config.yaml
num_hidden_layers: 14
hidden_size: 192
num_attention_heads: 3
num_key_value_heads: 3
head_dim: 32
intermediate_size: 448
vocab_size: 1024
hidden_act: "geglu"
norm: "rmsnorm"
norm_place: "peri"
norm_eps: 1e-05
positions: "rope"
rope_theta: 1860.0
rope_fraction: 1.0
qk_norm: true
attn_scale: 0.177
bias: "none"
tie_word_embeddings: true
parallel_block: false
extras: ["capped logits"]
init: "uniform"
init_std_qkv: 0.0246
init_std_o: 0.00657
init_std_up: 0.0246
init_std_down: 0.00304
optimizer: "muon_variant"
learning_rate: 0.00958
lr_mult_down: 0.7
beta1: 0.93
lr_head: 0.00702
warmup_steps: 30
schedule: "wsd"
decay_fraction: 0.724
decay_shape: "linear"
final_lr_fraction: 0.05
batch_tokens: [16384, 32768, 49152]
max_seq_len: 512
doc_mask: false
train_tokens: 102200000
max_steps: 3498
dataset: "wikipedia_en"
MLP neurons of a small language model. Each row is named by its layer, matrix (gate and up: input weights) and neuron, and shows model dimensions 80-143. Each number is 128 + 24 x the weight over its row's rms, rounded and kept within 0 to 255. A neuron's up and down rows have the sign that makes its largest values positive.
Before each neuron's rows, "fires on" lists the tokens most often at its 100 highest values on Wikipedia text that the model never trained on. A number after a token or word is its count.

fires on: "-" 71, " " 18, " from" 6
L5.gate165 [119 143 158 121 147 160 137 153 129 155  89 150 113 104 183 114 108 101  84 147 164 145 144 148 135 155 138 120 126 147 119 155 117 124 126 103  93 151 128 106 117 107 135 136  69 117 131 137 151 147 146 175 118  98 127 150 163 150 139 147 130 107  81 157]
L5.up165 [123 111  59  95 138 124 128 137 179 147 133  68 109 116 163 126 130 115 207 113 127 105 178 137 125 138 125 143 170 127 111 140 146 138 118 118 125 114 130 143 159 133 117 137 128 134 109 114 117 123 133 183 154 149 143  96 156 140 143 103 155  79 152 117]

fires on: "a" 45, "-" 27, "ue" 13, "av" 8, "au" 4
L2.gate36 [141 138 116 115 107 169 153 135 144 139 114  81 128 126 122 123  93 141 114 145 125 129 135 155 116 123 130 111 139 174 156 123 104  77 157 140 133 186 102  98  88 129  85 155 134 111 160 103 136 105  87 119 127 145 109 112 151 138 148 159 151 103 157  76]
L2.up36 [148 155  97 153 137 123 154 115 153 138 132 147 149 139  90  89 107 158 120 128 114 161 114 141 100 105 114  87 132 161 174  86  84  91 145 156 146 167 103 129 106  97  82 129  92 114 135 116  68 123 127 112  93 126  91 161 150 110 113 139 128 106 106 153]

fires on: "6" 26, "s" 22, "8" 14, "3" 9, "us" 8, "7" 8
L5.gate413 [148 123 123 130 105  98 121 125  95 106  78  86 189 143 136 125 150 160 161 128 124 113 114 138  97 128 139  86 140 121 148 104 171 119 113 102 142 119 126 163 109 106 168 154 143  90 137 111 147  92 131 141 124 170 161 105 130 127 132 149 155 108 128  95]
L5.up413 [111 151 156 149 122  95 112 134  63  73 132 120 164 140 121 138 128 117 116 103 116 115 119 124 151 122 125 158 107 109 127 119 117  78 134  57 128 119 120 149 108 128 122 168 121 112 108 106 130  91 172 111 126 126 120 119 169  82 153 192 152 120 105 142]

fires on: " " 71, "oup" 4
L10.gate394 [140 143 156 147 144 145 159 104  94  60 142 135 152 108 117 138 113 140 174 137  84 111 117 165  98 132 177 122  89 115 127 100 139 146 144 139 151 117 123 133 183 120 135 114 131 129  97 164  87 143 107 125 141 120  57 154 131 145  90 119  86 150 116 163]
L10.up394 [125 181 137 129 117 122 122 129 124  77 123 135  84 161 104  92 102 122 157 138 132 138 124 129 132 114 137 146 153 159 137 124 149 120 121 105  75 126 136 111  92 119  97 110 152 129 140 161 108 123 127  66 106  95 103 133 124 155  89 159 120 147 106 138]

fires on: ")" 26, "9" 15, "7" 14, "6" 8, "8" 7, "5" 7
L6.gate405 [155 135 131 101 151 106 152 137 123 147 134 136 158 161 126  95 128 116 136 132 111 104 139 114 128 123 121  68  98 125 155 132  65 109 112  91 129 136 149 176 129 112 152 102 101 108 142 104  76 112 120  65 114 122 195 114 122 122 172 122 107  95 119 139]
L6.up405 [125 133 142 118 132 112 128 138  72 144 113 132 151 115 122 136 127 106 172  87 130 109 114 108 178 112 128 114 118  65 156 114 131 107 127 109 153 117 120 153 113 109 150 112 171 124 124 124 126  65 133 107 113 124 192 104 122 160 125 144 123 142 129 114]

fires on: "-" 41, " " 31, "/" 9, "c" 9, "S" 4
L6.gate110 [ 98  82 123 152 164 127 121 143 155 167  94 125 136 132 113 134 156 131 127 115 133 119 114 179 103 129  90 142 163 136 123 124 129 105 181 116 116 150 175 120 131 131 120 143 139 182 138 141 144 105 118 102 111 106 104 145 102  98 123  99 115 129 118 134]
L6.up110 [125  97  86 188 112 137 124 136 168 167  88 118 144 163 153 144 143 125 119 105 150 161 145 125 150 150 125  98 143 129 196 111 144 116 116 156 152 165 158  73 120 124 149 117 117  85 142 143 131 149 171 139 150 118 113 127  80 158  83 114 132 111 125  80]

fires on: " He" 53, " he" 30, "\n" 10, "e" 5
L7.gate202 [160 120 101 158 136 116 130 132 132 137 178 146 150 166 116 150 148 125 143 126 167 210  98 171 129 130 118 123 128 134 115 112 156  97 157 113 134 112 118 204 121 125 111  97 152 129 128 123 140 137 128 144 135 154  82 118 129 137  91 112 150 141 107 142]
L7.up202 [103  87 102  99 101 109  85 150 111  97 127 104 166 107 167 157 126 168  95 150 132 114  97 136 132 159 121 145 152 179 133 149 104 112  99 113 128 116  92 130 176 124  98 133 125  88 106 124 112 144 116  92 109 154 111 142 127 162 136 119 123  94 123 135]

fires on: "." 25, "+" 17, ":" 17, " " 15, "," 10
L10.gate166 [140 146 117 133 115 136 189 146 129 155  94 145 126 113 128 121  80 126 120 160 143  77 127 145  95 119 124 144 102 120 139 100 136 122 145 137  72 162 131 100 155 121 113 145 133 160 132 128 140  83 184 144 108 136 102 104 122 132 155 149 124 140 116 134]
L10.up166 [169 111 140 125 161 117 152 131 124 120 104 131 120 157 104 114 157 164 127 148 133 123  84  90  85 125 118 155  88 133 136 146 123 128 103  79  73 126 148 145 140 105 130 135 144 137 144 163 114 121 133 103 172 142 134 153 162 130 148 147 130 108 111  96]

fires on: "°" 30, "ed" 22, "es" 17, "e" 6, " of" 5
L5.gate137 [132 118 129 134 139 115 101 138 109 144 163 132 167 107 165  92 135 139 124 105  89 131 119 129 160 134 107 140 139 165 133 137 106 167 101 144 133 150 168 193 142 161 153 107 115 130 129  98 130 105  91 112 111 125 129 112 127 144 167 136 126 131 104 163]
L5.up137 [172 116 150 116 110 119 122 139 173 123  77 128 161  60 146 104 105 120  84 109 132 128 126 137 127 119  84 146 138 109 122 134 123 185 128 163 105 122 125 139  99 167 153 102 150 121 163 130 115 108 123 129 124 123 105 157  84 128 124 122  90 139 108 129]

fires on: " " 53, "il" 20, "im" 8, "ill" 6, "ot" 4, "l" 4
L7.gate59 [147 122 140  86 129 146 114 157 127 115 137 124 134 120 125  92  68 125 121  90  93 127 142 112 167 136 147 110 117 136 171 141 139 119 136 115 137 123 116 106  99 135 106 159 152 185  87 116 107 137 140 130 141 124 124 135 156 115 125 142 100 135 129 103]
L7.up59 [132 139 145 101 122 145 152 117 128 122  75 103 147 141 153 138 127 123 138 105 110 144 192  93 135  89 117 120 107 169 175 134 135 107 129 131  91 123 113  58 139 133 178 120 120 139 139 111 123 164 152 176 167 121 116 145 107 108 163 129 139 118 166  98]

fires on: " |" 100
L2.gate325 [120 135 159 148 141 122 118 136 115 100 139 129 147 125 102 107 149 124 116  95 124 128 139  85 137  86 129 114 126 125 136 158 117 117 104 146 108 156 129 162 145 108 155 168 138  81 106 161 107 128 146 119 125 150 171 124 156 137 177 110 129 117 128 107]
L2.up325 [159 137 144 144 123 134  90 170 122 131 112 146 145 155 135 112 142 127 181 113  82 126 103 140 132 139 148 129 118 143 143 154 117 115  96 119 108 156 148 141 110 101 143 157 119 107 113 146  82 122 103  89 127 150 100  76 164 120 168 164 142 114 126 137]

fires on: "oc" 29, "ov" 15, "ograp" 12, "op" 11, "ber" 10, "ab" 6
L6.gate338 [113 112 136 120 114 183 176 164 144 150 194 105 165 135 143 124 150 117 143 125 104 147 135 104 157 135 117 125 156 115 147 149 164 106 184 143  96 153 114 154 118 143 164 100  95 168 137 116 148 125 104 147 136 150 157 135 121 119 111 123 114 145 127 165]
L6.up338 [145  87 124 110  98 118 146 113 123 117 148  88 139 124 123 153 122 131 110 147 130 175  96 131 128 134 134 116 139 123 108 143 140 137 145 122 129  97 156 160  88 139 151 131 136 122 158 160 138 120 104 120 140 136 115 136 210 142 136  97  95  83 172 146]

fires on: " " 57, "." 26, "-" 16
L5.gate294 [133 121 126 125 142 135 147 139 153 133  83 138 115  91 132 119 108 142 108 146 131 117 142 124 134 136 110 112 125 173 167 185 104 110 135 101 125 168 127 106 115  94 146 148 149 170  92 184 126 118 131 122 105 130 159  92 153 136 133 175 127 130  88 108]
L5.up294 [160 115 149 168 125 117 129  83 160 132 113 156 130 139 142 127 125 105 142 134 124 137 118 117 125  88 109 112 159 176 124 156 149 109  73 118 130 141 107 123 125 140 111 154 128 109 151 139 138 119 118 129 170 110 109  90 154 135 159  93 117  92 114  88]

fires on: "c" 56, " by" 37
L3.gate280 [143 120 152 110 100 189 119 143 147 158 163  76 101 133 115  98 129 112 161  87 120 130 110 128 132 114 151 105 130 170 171 118 157 128 180 140 148 128 145 100 109 116 133 121 136 118 147 143 128 118 128 112 127  98 151 150 149 159  66 120 118 141 103 147]
L3.up280 [126 117 161 150  90 147 139 134 102 144 127  85 113 136 127 151  74 143 123 146 147 186 133 155 139 124  97 129  90 146 173 109 148 114 146 138 130 186 137 104 157 148  91 166 139 141 148 135 106 149 134 150 169 159 121 159 154 117 117 150  74 125 156 141]

fires on: "-" 80, "er" 13
L7.gate156 [ 88  95 120 136 127 144 152 100 176 163 141 145 121  89 123 102 156 116 135 123 135 129 121  87 143 113 123 139 159  93 119  96 130  47 158 113  91 141  75 105 111 165 137 152 109 141 110 128  65 144 110 117 129 121  94  85 111 119 114 191 119 121 109 153]
L7.up156 [127 153 149 101 120 121  88 133 110 109 165 143 129  84 152  99  86 119 148 126 108 151 116  94 146 108 151 147  97 156  98 102 142 145 132 102 145 139 130 135  80 119 118 163  97 142 118 134 143 153 147 159 109 138  88 113 130  95 138 131 163  88 128 126]

fires on: "ec" 36, "oc" 29, "op" 12, "ov" 8
L7.gate376 [ 99 129 142 147 117 114  92 182 157 129 136 151 141 120 147  88 124 130 135 109 110 169 121 129  94 139 106 122 159 116 168 151 160  70 127 124 144 115 165 152  90 130 126  98 111 144 132 141 123 127 107 132 100 116 160  76 123 155  96 105  99  85 137 147]
L7.up376 [104  89 133 122  94 101 128 102 122 108 175 162 131 124 115 139 138 143 116 139 114 177 124 157 104 143 147 114  89 148 103 118 135 143 140 123 130 100 160 153 131  78 142  93 104 139  80 113 131 104 114 138 133 126 166 168 125 158  84  85 116 105 115 123]

fires on: "8" 27, "2" 10, " Sp" 10, "4" 7, "us" 7
L5.gate170 [153 132 135 164 126 116 167  93 103 141 117 113 178 124 130 148 147 147 124 129 129 130 152  99 127 117 110 103 111 140 110 167 121 155 138  88 128 127 103 140 130 100 110 108 126 102 122 158 126 129 119 125 114 135 233  98 159  83 136 132 125  96 114 136]
L5.up170 [130 145 113 130 126 137 139 159 112  86 155 133 128  87 119 138 140 109 165 124 142 128  97 126 118 147 136 146 154 134 116 181  89  99 144 109 100 136 103 160 122 133 100 145 109 112 131  95 108 138 182 113 146 163 134  96 115 126 117 116 133 146 108 112]

fires on: "os" 26, "et" 22, "ot" 10, " |" 8, "at" 8, "ict" 6
L3.gate90 [109 146  92 109 146 129 167 134 137 118 140 149 154 148 142 104 158 126 106 128 105 116 130  81 144 133 161 113  88 148 161 144 140 111 131 105 146 156 113 142 109 110 148 147 136 124 130 131 119 114 135 143  89 151 101 118 159 118 129  76  79 133 128 147]
L3.up90 [ 92 102  85  94 178 160 106 118 151 108 132 132  93 146 132 114 132 133 145 114 105 117 130 130 151 147 140 113 137 149 130 112 129 147 140 138 149 189 165 117 138 180 114 153 125  89 141 112 114 137  87 128  93 147 178  88 153 143 119 125 134 115 105 134]

fires on: " |" 91, "$" 6
L7.gate306 [ 92 136 128 127 125 149 155  82  84 131 203 133 122 148  72 125 116 115 109 143 120 107 112 134 165  85 165 112 141 142 107 139 105 123 154 151 124 150 157 128 106 134 165 189 130 114 119 174 107 154 154 120 102 150 109 146 149 116 140 125 162 126 141 161]
L7.up306 [139 173 148 120 122 125 128 142 179  77 107 113 124 112 138  91 100 120 149 110 124 162  86 157 118 145  89 122 168 154 106 174 108 136 143 102 133 153 150 178 135 173 117 122 137 102 151 109  98 115 143 108 109 113 180  72 126 174 164 120  95 142 149  99]

fires on: "i" 20, "le" 18, "qu" 17, "ver" 14, "'" 8, "g" 7
L2.gate321 [118  69 143 131 122 117 117 118 166 101 164 127 123 116 149  69 150 128 126 111 135 113 168 143 133 131 115 179 123 107 148 131 148 150 145 131 115 128 109  91 121 131 146 149 135 128 159 167 153 132 135 152  74 135 154 140 152 170 138 113 115 168 127 146]
L2.up321 [113 121 140 120 120 150 152 138 104 147 112 194 133 103 118  92 160 124  94 100 137  89 145 149 121 130 174 169 142 170 116  83  83 132 131 144 138 129 150 136 154 102 174  95 138 114 122 101 171 180 146 131  93 134 164 111 147 168 152 128 118 146 163 118]

fires on: "ev" 40, " y" 25, " ev" 15, " o" 8
L5.gate432 [ 81 153 113 118 161 104 170 113 124 109 109 147 125 160 131 114  85  88  98  78 144 110 113  94 117 118 151 144  69 109 123 167 194 113 175 176 110 143 143 154 153 122 136 118 145 169 105 133 120 121 147 128 104  99 126 107 109 124 114 113 131 118 125 122]
L5.up432 [119 161 116 120 125  98 155 141 157 114 178 171 126 132 163 165 132 140  80 130 138 109 127 136 120 116 190 116 113 132 123  83 129 154 113 174 142 117 121 144 172  97 125 130 121 117 140 121 167 120 108 119  98 107 157 126 130 116 116 119 161 116 128 110]

fires on: " Ar" 72, " ar" 19, "S" 9
L2.gate252 [111 110  85 133  89 105  86 129 156  96 154 136 142 117 145 135 139 142 120 130 139 136 124 130 147 131 100 151 148 136 111 127 109  89 150 146 106 145 143 114 159 103 111 121 101 185 189 127 126 123 128 140 154 140 132 125  97 104 134 123 152 123 132  98]
L2.up252 [ 98 112 145 157 129 123 114 128 127 131 142 168 144 118 146 149  93 159 136 139 125 133 118 119 150 119 151 123 146 110 188 103 145 137 118 141 130 112 123 123 100 103 113 137 112 102 135 147 125  95 132 110 135  70  71 196 134 115 121  97 162  97 163 128]

fires on: " he" 82, " she" 11, " He" 4
L10.gate50 [111 159  90 139 152 154 145  98 142 127 116 123 120 121 128 180  91 156 112  98 129 165  90 182 102 119 123 100 126 169 142 114 119 122 126 104 162 137 113 155 119 111 146  79 120 133 155 125 116  72 107 137 117 138 119 179 114 101 110 137 127 127 140 111]
L10.up50 [148  95 127 134 157 168 117 145 152 112 178 191 125 132 132 127 159 174  97 147 141 132  84 133 143 145 124 106 149 145 185 115 111 148 141 125 127 141 131 118 160 109 108 117 150  98 131 112 126 122 154 117 119  86 165 121 142 131 157 109 138 102 125 141]

fires on: " e" 75, " E" 20, "E" 5
L6.gate139 [137 130 129 133 155  90 115  91 130 164 144 102 139 129 128 107 110  95 139 166 160 153  91  99 118 118 108  83 126 181 140 130  90 143 117 120 153 101  87 115 145 124  92 123 138 102 156 117 139 137 120 118 174 112 142 125 121 187 172 114  90 101 125 170]
L6.up139 [105  92 186 149 112 123 114 108 133 138 116 117 142 171 141 167 154 136  84 134 136 137 106 167 113 105 116 134 189 130 130 102 129 122 157 147 190 101  99 141 133 144 135 107 121 108 120  86  74 106 135 145 166  80 176 111 112 140 124 127 122 129 115 146]

fires on: "." 15, "ear" 14, "y" 8, " " 7, "le" 7, "al" 7
L9.gate17 [100 113 121 168 130 163 125 149 125 143 112 162 142 117 140 146  67 103 133  98 119 148 191 114 150 113 138 147 127 154 136 125 147  99 145 128 161  92 136 114 147 152 122 143 124 116 189 142 182 105 119 130  86 119 117 145 144 122 118  86 134 112 130 132]
L9.up17 [110 122 128 116 106 144 118 108 142 130 127 124 132 115 109 112 117 120 160 162 140 123 110 109  82 161 127 163 149 129 133 134 166 122 113  99 118 132 143 133 124 119 116 129  85 155 159 153 128 175 129 167 114 126 158  95 135 126 125 120 180 207 143 149]

fires on: " bu" 19, "ed" 15, "3" 9, "ar" 8, "vel" 7, "f" 5
L10.gate58 [149  94 162 122 166 104 166 126 139 146 158 171 142 125 142 139  82 152 120 163 169 135 116 156 111 134 141 133  90  24 156 121 134 116 133 103 117 145 104 112 138 124 101 141 156 171 117 132 139 114 131 144 121 135 115 175 116  85  95 125 115 134 163 163]
L10.up58 [137 150 119  91 115 152 105 109 104 108 105 117 113 110 159 122 113 114 149  95 105  90 147 106 177 145  95 110 127  94  88 134 167 157 153 128 110 108  69 159 156 107 133 149 112 135 168 146 118  88 166 165 138 127 139  94 183 122 138 139 130 103 147  84]

fires on: "ing" 19, "ious" 10, "ent" 9, "e" 7, "uring" 6, "end" 6
L6.gate185 [ 94 111 102 171 137 137 115 136 115 149 156 108 126 106 188  92 128 151 126 123 103 121 124  94 133 128 126 165 101 113 146 139 104 143 109 141 154 138 151 126 151 129 147 137 115 102 121 125 177 151 121 110 116 129 120 118 120 143 111  78 134 146 174  79]
L6.up185 [128  96 136 139 160 168 102 110 162 110 102 143  87  92 129 142 165 138  92 139 119 104 117  90 141 130 105 124  96 104 127 116  82 145 145 120 151 123 142 155 131 116 106 147 159 122 111 147 155 115 158 137 121 131 125 117 125 125 194  78 141 135 105  85]

fires on: "S" 22, "A" 15, "z" 15, "P" 9, "ch" 7, "C" 6
L10.gate343 [134 145 151 131 112 120 111 112 106 133 118  98 157 130  93 146 108 184 115 136 137 190 141 121 132 120 152 116 114 153 198 195 125 127 107 121 142 161 100 151 118  91  93 162 117 106 139 187 129 112 119 130 126 110 136 117 107 124 143 117 114 164 147 102]
L10.up343 [ 70 115 116 109 172 126  89 120  96 137 107 132 120 144 188  91 113 150 138 104 125 131 139 133 138 125 126 133 131 122 115 134 143  93 143 124 152 156 131 123  58 132 103  91 146 152 113 130 124 145  92 154 151 141 120 130 112 162 101 109 112 159 142 113]

fires on: " " 100
L6.gate123 [129 151 124 108 122 119 157 116 123 117  98 138 103 152 135 134 123 118 161  97 143 129 115 114 133 141 113 110 122 174 116 151 114 151 117  86 140 141 153 123 121  86 156 124 145 126 114 137 147 130 156 101  85 119  99  97 127 139 106  96 141 159 107  99]
L6.up123 [115 120 120  63 124 169 147 136 147 121 121 128  91 141 105 128 125 126 134 102 124 145 104 151 152 143  86 126 102 154 142 168  75 134  99 108 149 154 131  82 133 120  95 128 122 130 151 164 135 125 143 116 144 102 115 109 143 130 134 121 134 153 113 138]

fires on: "il" 16, "od" 16, "c" 11, "es" 9, "ot" 8, "ill" 6
L10.gate241 [151 123 118 151 116 166 136 140 101 111 161 135 135 158 135 126 132 148 118 122  73 183  84 133 129  99 119 119 107 150 168 116 168 145 135 135 148 140 129 145 140 137 151 113 191 105 120 101 140 128 122 164 113 114 130 170 113 169 115 106 122 172 129 131]
L10.up241 [145  73 149 112 136 174 169 121  90 157 127 155 149 133 104 103  88 137 134 115 108 135 130  79 148 142  97  89 134 175 148 156 126 123 129 132 161 175 110 136 139 159 115 126 147  95 147 138 145 127 138 158 137 122 144 138 149  99 125 102  94 141 138 102]

fires on: "way" 19, "ad" 11, "ley" 10, "ge" 9, "ac" 6, "qu" 6
L3.gate419 [131 112 118 135 121 162 133 123 124 116 116  84 151 118 160 120 184 150 139 141 123 100 164 145 124 129 129 120 126 188 104 148 133  88 134 159 102 136 132 128 140 137 123 114 117 149  82 122 129 139 124 112 145 118 119 129 157 115 124 137 128 121 116 175]
L3.up419 [127  98 170 154 112 147 146 129 105 141 113 159 139 124 117 123 141 148 150 119 146  95 147 157 119 112 175  92 132 114 117 158 180  86 144 137 104 130 134 115 127 130 125 111 125 136 151 115 148 137 118 140 161 132 133 130 211 112 115 130 144  87 153 157]

fires on: "ar" 24, "V" 22, "A" 15, "." 12, " also" 5, "y" 5
L5.gate374 [103 124 148 135 140 144 120 166 136 114 123 162 134 133 136 115 146 132 109 101 126 117 122 148 150 170  95 177 123 128 123 112 142  99  85 102 110 101 142 169 139 145 180  98 143 151 150 172 119 134 154 185 156 102 165 130  98  85  92 109 107 132 100 113]
L5.up374 [134 107 170 168 135 138 140 147 178 137 106 120 126 121 119 170 130 150 135 102 131 125 150 143 153 117  73 135 122 154 109  84 149 123 103 127 126 157  81 135 137 121 149  72 173 164 132 125 103 108 142 161 180 130 139 169 144 117  98 142 128 145  95 106]

fires on: "at" 10, "it" 9, "st" 9, "h" 8, "ubl" 7, "ond" 7
L10.gate177 [104 137 175 101 112 121 144 149 139 133 144 146 142 124 158 122 113 136 113 163 148 118 151 118 134 154 130 107 143 181 141 148  82 137 151 178 143 127 152 130 132 102 133 137 119  98 140 110 110 130 116 104 140 183 150 152 129 137 162  81 123 142 137 113]
L10.up177 [ 90 123 171 133 141 104 114 161 137 120 122  70 145 116 155  68  80 112 148  94 118 154 111 128 124 111 141  99 121 156 122 116 121 156 160 143 126 101 101  87 105 113 174 133 126 112 139  96 138 124 140 101 141 177  93 136 121 166 137 139 135  79 108 108]

fires on: " " 65, " R" 31
L9.gate234 [116  92 151 122 104 150 142 122 141 103 162 132 138 153 113 159  93 145 134  79 132 147 150 131 118 144 117 174 127 143 100 138 146  89 123 135 146 108 156 128 146 137  89 142 116 134 127 111  99 128 105  97 104 110 112 121 128 116 105 123 119 134 146 130]
L9.up234 [176 118  94  95 143 126 120 128 124  79  96 137  95 146 126 142 127 143 138 136 128 161 114 142 101 134 123 111 169 151 134 127 142 102 148 127  83 116 120  88 184 104 149 162 156 157 154 151 104 135 139 125 138 109 152 117 145 150  81 184 178 127 149 114]

fires on: "J" 30, "R" 19, "j" 9, "pp" 9, "b" 7
L2.gate251 [134 122 117 132 156  84 130 132 117 127 117  85 143 132 154 106 120 134 121 147 170 130 185  89 118 155 141 150 119 145 120 102 110 145 108 154 117 105 123  99 121  96 115 143 118 105  92 103 139 131 110 138 119 140 120 118 165 119 148 128 120  95 189 178]
L2.up251 [113 125  89 126 131 110 115 133 146 124 125 100 173  76 148 143  77 116 114 227 136 129 146 128 121 172 138 124 169 155 152 119  76 159 160 166 133 150 139 133 151 125 136 130  95 144 126 106 153 155  81 160 167 119 142 167 127 136 166 102 100 103 172 128]

fires on: "," 56, "." 44
L5.gate271 [131 132 114 138 175 150 139 148 161 151 133 122 102 126 142 132 122 222 124 158 143 102 118  91 127 140  77 132 166 140 150 123 122 147 135 123 115 110 140 115 141 139 129 133 100 108 115 140 129 117  87 119 128 140 158  69  93 130 149 167 112 117  68 106]
L5.up271 [146 113 132 190  91 130 105 121 133 166 123 161 138 122 145 153 114 162 134 129  82 106  89  97 146 126  84 150 136 141 137 126 117 124  99 102 107 122 102 141 123 158 147 126 124 143 112  88 117 157 119 118 118 159 122  98 101  89 145 147 104 127 109  79]

fires on: "a" 15, "ina" 14, "A" 9, "ch" 7, "á" 7
L6.gate30 [129 173 137 139  96  82 132 147  88 139 119 158 100 175 104 157 125 178  71 124 116 137 115 112 128 146 133 149 141 144 136 121 138 105 132 118 163 127 112 175 157 129 124 163 139 113 154 156 143 156 100 116 115 114 130 129  83 134  72 128 160 140 130 109]
L6.up30 [142 171 151 146 150 138 161 147 106 139 116 166 111 126 128 133  75 192  89 106 136  98 136 155 100 141 108 150  87 147 110 117 167 102 153 154  82 133 136 135 130 107 101  81 165 152 136 112  91 180 105 168 119  91  74 123 109 155  74 146 156 114 118 127]

fires on: "ball" 29, "ations" 15, " stud" 11, "ational" 8, " ad" 5, "her" 4
L3.gate240 [125  96 114 150 161 170 134 144 138 100  97  90 123  81 166 123 105 133 135 159 134 120 114  99 167 109 125 159 138 117 105 108  91  59 105 173  92 125 158 112 120 107 155 133 115 133 119 119 129 111  83 108  82 156  93 128 128 145 138  94 102 171 132 125]
L3.up240 [156 142 116 124  88 163 110 119 136 132 156 108 109 121 129 100 150 112 149 112 126 130 107 137  91 131 141 155 129 107 103 152 161 122 145 109 122 159 133 150 128 119 122 151 127 110 115 118 132 173 122  80 134 111 112 127 128 118 158 181 134 147 135 136]

fires on: "er" 20, "ore" 11, "E" 10, "e" 9, "es" 7, "ate" 7
L5.gate334 [136 109 128  89 168  89 123 110 119 108 138 167 165  90 125 120 133 107 136 117  87 149  91 110 132 106 141 149 171 150 115 161  95  88 139 134 114 137 106 108 152 112  80 129  97 137 141 123 137 110 128 103 113 123 131 125 137 116 125 139 179 120 140  99]
L5.up334 [138 171 155 117 124 152 151 185 151 115 146 132 136 100 142 134  90 116 146 142 112 164 124 126 145 146 141 130 143 167 174 137 100 115 157 145 144 150 150 104 105 139  72  93  85 184  86 137 136 150 160 193 137 142 150  99 100 120 136 119  93 100 134 113]

fires on: " E" 79, "E" 21
L2.gate141 [104 147 126 150 138 148  98 113 135 112 154 141 122 169 148 138 127  94 106 124 114 124 106  83 121 140 122 103 162 142 116 125 143  67 136 166 160 121 128 133 139 104 107 139 156 118 116  86 143 120  73 100  96 137 105 113 104 151 126 143 125 177 131 106]
L2.up141 [105 152 117 152 139 139 103  92 121 110 146 123 153 170 150 123 130  93 115 108 164 118 150 136 108 140 122 127 180 134 130 135 112 104 151 149 174  83  97 141 128 110  91 128 127 108 116 120 109 139 130  96 120 152 132  89 110 157 141 135  90 129 122 135]

fires on: "-" 100
L5.gate348 [138 114 130 126 165 166  99 101 184 104 134 154 127 115 186 137 135 161 112 155 125 150 164 155 132 134 116  88 130 122 149 122 116 134 119 142 123 170 149 129 126 177  98 116 132 159 110 112 167 131  92  85 155 146 138 125 105 109 152  89 115  92 121 122]
L5.up348 [177 118 146 138 133 144 105 150 130 149 133 127 156 105 118 147 131 136  95 141 122 110 125 137 150 121 109  91 133 189 144 142 121 145 169 124 136 138  73 127 107 103 129 116 114 123 151 123 111 120 156 168  83 117 135 127 141 115 149 148 103  86  97 129]

fires on: "ist" 29, "ident" 19, "er" 16, "ate" 13, "ter" 6, "ian" 6
L5.gate107 [100 147 116 132 135 134 160 162 123 135  67 144 108  87 131  55 121 104 151 156 128 126  96 112 145  98 158 119 171 109 167  74 182  89 133 122 136 178 147 116 123 144 101 105 135 109 167 135 125 110 156 118 127 121 127 121 157 114 111 158 143 109 159 109]
L5.up107 [163 150 151 178 134 121 151 117 128 122 100 106 104 119 159 120 147 130 136 121  90 122 111 108 144 109 150 138 133 153 145 114 138 143 132 151 101 108 132 107 113 118  83 150 144 126 129 151 115 187 136 114 116 105  92 134 117 156 122 119 127 102 161 144]

fires on: "u" 59, " inter" 16, "our" 13, "ou" 4
L3.gate229 [118 111 125  91 115 138 133 112 143 149 163 122  99 138  94 171 116 142 127 135 132 132 176 135 154 128 130 153 148 125 131 163 159 159 113 109 138 102 123  88 140 146 134  90 131 106  86 158 143 116 153 118 154 188 133 148 142 131 126 183 156 150 100  83]
L3.up229 [ 99  97 112 109 100 122 148  84 158 140 140 108 148 116  95 159  99 144 136 160 104 135 132  85 146 131 151 173 136 155 137 162 205 159 126 142 113 132  76 140 139  90 159 100 116  92  72 134 143 121 132 106 108 128 123 159 153 132 126 112 141 154 108  94]

fires on: " " 100
L5.gate412 [152 137 137 140 126 145 152 112 136 120 147 126 139 183 139 119 134  83 106 155 125 126 125 104 138 131 107 143 173 117 151 140 141  81 111  86 113 163 173 113 136 100 111 145 148 140 137 137  90 110 165 156 102 125  58 116 142 135 146  83 115 101  92  83]
L5.up412 [171 148 125 108 142 161 115 134 144 115 106 145 141 113 127 132 120 136 110  99 115 139  81 143 159 136  79 119 161 159 146 185 101 118 119 118 120 141 136 107 157 123 175 145 177 180 111 144 117 135 163 136 100 130 114 151 187 159 132 173 129 139 137  65]

fires on: "e" 29, "ing" 22, " by" 10, "and" 8, "ife" 6, "es" 5
L5.gate16 [129 147 133 116 142  77 133 117 100 122 125  99 123 129 120  73 101 100 133 102 106 119 166  89 136 151 125 159 159 128 175 124 120 169 110 117 134 153 172 129 146 144 117  79 149 105 127 126 166  83 152 127 121 114 110 153 163 155 137 110  86 130 139 121]
L5.up16 [153 115 127 103 172 144 108 157 143 173 101 106 101  61 135  98  96 147 120 160 135 147 118  86 184  97 132 134 134 132 123 123 133 122  93 141 153 126 107 158 151 152 126 128 143 143 134 174 105  98 104 154 112 132 149 110 130 133 133  97 130 128 115 143]